Weights of a small transformer language model.
Architecture: LayerNorm before each block, no position embeddings, biases, capped logits.
Training: a variant of Adam for these matrices, 8573 steps.
MLP neurons of a small language model. Each row is named by its layer, matrix (up: input weights) and neuron, and shows model dimensions 0-169. Each number is 128 + 24 x the weight over its row's rms, rounded and kept within 0 to 255. Numbers have three digits each.
A block is one neuron, or neurons of one layer that tend to fire together. After each block is what it responds to, as a language model described it from the Wikipedia text at the highest values.

L2.up431:084128129137126172101121165113143102146143106162116084117108132128087105122124066158148112178095184128165065133110113151111142121109141105156110093120132114096146117101063122109132105131103151154141104112137115159115142143133140135121128150112131129145090199138164178109072122108122107157153105121136149164100152106095125118111145133139136114086127169152164121165102127145152152071139115148122113113115122134154126093070103145139122133124195126123133112113140091129154072113109111120150099160155130154130129137
L2.up675:154140121145147139117098132094161146113153147101103096109137120149151122160109116102145110132113130130151118111097142123161123130133157144096114120142120144113118106112102130155127127118093110139086101139112111147116103122114134116070106095105101146120080141150105138145131096133084071111118170107129139147151179123107138179122101137134135095153153130161167124155094127126132152152134117154100117112037121099133097117081173137100113112145126149087109131145154086098122156137104122096114134140137112161081117116
L2.up852:103104099130143137092107120120133129104196110135139136116106146116115132121080133123136114101176138099159129129114130111113142159169126140112152107127140066159128106138141095154140140125115136084116133131154129119114101145115134148126117159126077160169098124152139168133082131119099125106117115154131077181130127091118098154167118121178139121141139187111082121143094139143104132102148113078121118123147108113171136132122151097098084128129134128141121126127153129139128151107171095094160124134150133146138171111
L2.up1201:089106160107146173118131140117180134155148143134075120157136136140095135136146070185153110145082110110143117139137104134155177133157122136143105123133101142117131182104090105138124101122138063170157153129099139131114126129148124166126116090139136098160132116146137077096138154122153105127127125119133097121122147128103122147097150090147102167149096079124129121160129125154117123121146104135156125125133155131151170119132163156115120131118148131090096085163129127166140154127120129150095116140119090138121138118
L2.up1466:097128137117134148104141097145122147096126109118068117099163126094128111142180104136149138121150136129133096104133088145159131125167121129118107123090126128165163160108147149116128129160135138134153107114144123151122129149107113134141097168108131147135129131114164076153159105130198127148113119135151132124119145107142124121111172100099136114151153119133180152099117144146122160134138127144161118105107146109146098129113117136137141118119145163131085138144140152070134165085103142134101062126072138165100167113
L2.up1677:150151136145102156128098146094130182121133116197122107139129138097150106148142109150118116147121136111108154129114158122139210166159133116124119169176104141097085145167112108176113169153158146138134140096103094126144136182098199129117123135082127107105104106133126137137127115119110128103153096111175189162140166102128125119098097096099108143133153130111116100139144110082150148130174115113099169129111148135128120137092115165144112147162116074101069121120166133100165123155094138143120125117148110145128109147
L2.up1712:113169163094121103100121165107108126131122125187157148117130140140118126145100148136133169149110122106131134092091114133178118133116141126117148160173140096108160161123124165151138105145118086156078183156111088095125120121061103133151141119107072171135122114160085123144118104121080136113046112103151120115109137126123145126130100121142114124137117144160119096168139125116093154115150091135108165148183148161117130105105126097136103127150108151114095125123151130128132139192105133143135126108114138136114153149
L2.up2009:091118136162161069121170111116142146083110113148156131119131158100135122157132158121153094179138101122142107120133100131132150175141144101126152108121102123118098074128120146101127134123144136124145095134150167140158089135127134181135117071139146187117117121124138058126138110144126157141139153145117146145149146119119104047112135133152145154120178157166144128159135127123144116150123147108152169084170128120140087060122139138137173111123129113157148129096162137127163159171116184150136140155143125131147120114
Responds to: Mostly the word "also" after a subject or modal, as in "Jones Soda also makes" and "can also be"; weaker on "additionally", "otherwise" and name fragments.

L6.up128:157071116125160092102178133132103104108150075133118135125150093100119102138130123134119148152163115123116106093073097118149119124157147106130148123087170114115142145142119138159103169135149126130127103120080096151115093148107123119127122157095137148171137130110117143157126179126124134102120140122122148150153132117146163120122135114079160120147122120124126099151119133080126101154132166128112134131115141115124131137132176141117135080174140152095109115108130113128140145159142109167112152138088122121108167116
L6.up992:089138147138160117125163114152117117126089108143122120136137149112108152145141112115164132142140129122106122110143064113106139191114112166126154129108185103131131143148083136108129168135120142144133118136130094123114093130168164099158110146130158113178116096149086175172129117100113129111105172101109128104119112166170106122101152167103184145129124146140102119098121113127109166113142152187129150121139085098106135087157148134155115113115106135104137138115100103133169116143152106107157141103116156116149144116
L6.up1858:150067142152111102151177153125108147127093122133102112110110172129135106099145111121141120136131142138065145132116094111152152164155150115129162130129161143127115168171105099141146144126155128161101120127154079103122088071114148130115141127109130119136170113153120120156151115075118129105090124141162139141093108123121104076142109142127161118164083133195141163115150115085117142120107105146147156114135115103113137134136140088119147113108141115121096158135133120158121118111105120140173149109125135133108163097
L6.up1911:155098121137121102138160143145099132129119125135144138175093159160099135104163140108134139114120151146074137095159132122184186088139159102136160150108173099115124080132144118115138130159114128108142133120084126126124119114116139085117113115103130126124131138161138122128105107161158145080134130142143134163087118109155145135128150127102157136130133156142128140142112143136129150143117145119113153113133098100124147121159116123143110117112176109073132175085114133100118139076146126142144081122116096108118092149
Responds to: Final word pieces that complete multi-token proper names of people, places or organizations, often non-English, e.g. Pune, Banerjee, Marseille, Clyde.

L2.up281:118141141107131131156144140114160132092106113128113117108082128132109129137138146093181108134053143113110100118088108154140138119150140146123121113109111118172126173142108115184109157109118142124132163137125117099144134140111135115137143120125098099149131102172115100106117141080135115151117154099114120116132117116160151130110174141098127098144132129083128089123122144099184167084120152131100097129096114094117113113133123120140162119136088129141144135113195154125120121102159118131152119128079079092069162151
L2.up417:099108139131153071139143122165119120165123125112086177139092138160069143128141159128070167153115163168122162129162120134156129145122156134130124124127120140117127162136112085101173105141128111150074093126160161158142081124147129119127108090126122118110115111163086132099115114166177140161081140144117119146090121134141136148076151124123122132128120153146129165135180112123153118142152170128125109136091139156153137141157162140114114135117115135097154094140106115116130177101108163149121137064118132136109185120
L2.up818:145127178149128161165198159140147115132122151102091126102112110119134146154171083127140185143133159148127102120108115169134108113129116111172125092130112156149084115133130109158132132136141166104127136173134148126150109128138183158097114111144097165151135121130102111112146184136103143122133139098138126126123147126137144127105175108122143143112118151105153129111127108167166140115157111134156072113139103138080108097103183149108146135127146124116116109140115111107150093119153122135105123137134168126143120111
L2.up1076:112113134144127094101186094140101123155140129108106142105131091116098132110156155146105133136092140157125098162079145122139128112146164163127142110111124116134159155135125095137114106106149168161145119176123145154136121119161126100167125129121122122132139130191148138105159133112202133147137144137119113110119129155107131115116145082170141156135107107137131108106140096145176117126194110105114116153086076132116152165096064147124140134164119116155103117126122140162119131117142147101139083161089136088108121098
L2.up1550:088139137113108091152166140119143150096105174123125149182083121191120126150130184143193113139107125135151122147148098146104138120140122134160125099100081174141102122121088096114113162102152130143139138096115150143087145109132101171161112121127106119172134087134145109096122125158153150145104097142148106133125143115133113126134101150115148078134133115155128134172116086130115079127136126138136168104090149165109076111101105111116112123120125084141167088116122152144170154103122094119116173128165096100133105145
L2.up1650:123147141111146115118109134106093113125137149140087153131151118111130148169164141101124139138166109100108137124137112144132114117139148096138144110118096176151149122155139109153142142129135096136139121154111127167142091161151095105112130101145106129144138109141148128106161144110139159136153114154121104118147109118160126122115110144115114132178136171142111162112185109149096084141112123131165137123109170105150105144108132151125138105123143161099123146145125127118097117202143119152087133123115116112108070141
L2.up1831:139145099159122105129126150167157150126129099106145142096084094147142128179133174184160183138107130152090079079151108195191102126146139127150133121112100136112125118100114097096118102089131112143107131175092106131124102080135134125124105086130142140152158127155157168151131126123131151121155144153123098116109102126138106166081172101114127104165120116111145111064128098128155161145124112140187106128152129122149104153137121141139181116111113111156081128129106143130135126110123131091136096122118121096117125154
L2.up1946:109120111111111082110138102142092149091110151104074181136169144146111137145140169127114112161184125086111162126102142141132146152177149147152106102152094137149094111147159101151133152114112081139106128131115118144160131151109087140151075168141118110117130123128120144152140131097219122130159113173137135090103139141126076084148126143132128189182127157121117189109157139184113134142109148115116135102127114105127102123143109168104134160155181088163160123124117145113122125131141156130104102145128155151107092123
Responds to: Final word-piece that completes a word split into several tokens, such as one in anyone/Stallone, at in diplomat, its in Limits, ours in Colours.

L4.up970:108135158121108089172106122123133119117159139124117102095113096112131105094131140109103101158096125153146117142141087137137088139169112125090125146109169103127125145172107122056148144075146156171137124150121117141092111124122131111142155099146134155153167121122128148184117172137089144142106129105116176124154094122161132125086100169104152092110091098189106040166144125123134133103111130162123135136104153138137119129119130079136159132147151110108163126125105131138121156137112132123117133103189143107109121132
L4.up1389:170092112145132125168079148163121111164094114113115130122106125151078145140104189102097120129090076146090140141143137126127100148123127125138149136121106117114155138102113139114152099097169141085105099165155112045173138137122110127130138122154139124109103112153122179157163139150137112140141129130124140170039076081106131160143124145139104123120111135145105125148146074112124138124161173109124142132093097134178104152118181080070126119142138112141111118164096101102138106134127144149115139108135131131180132106
Responds to: Final pieces that complete a word split into subword tokens, such as tra-il, hand-ful, Stall-one and viol-ent, in any kind of text.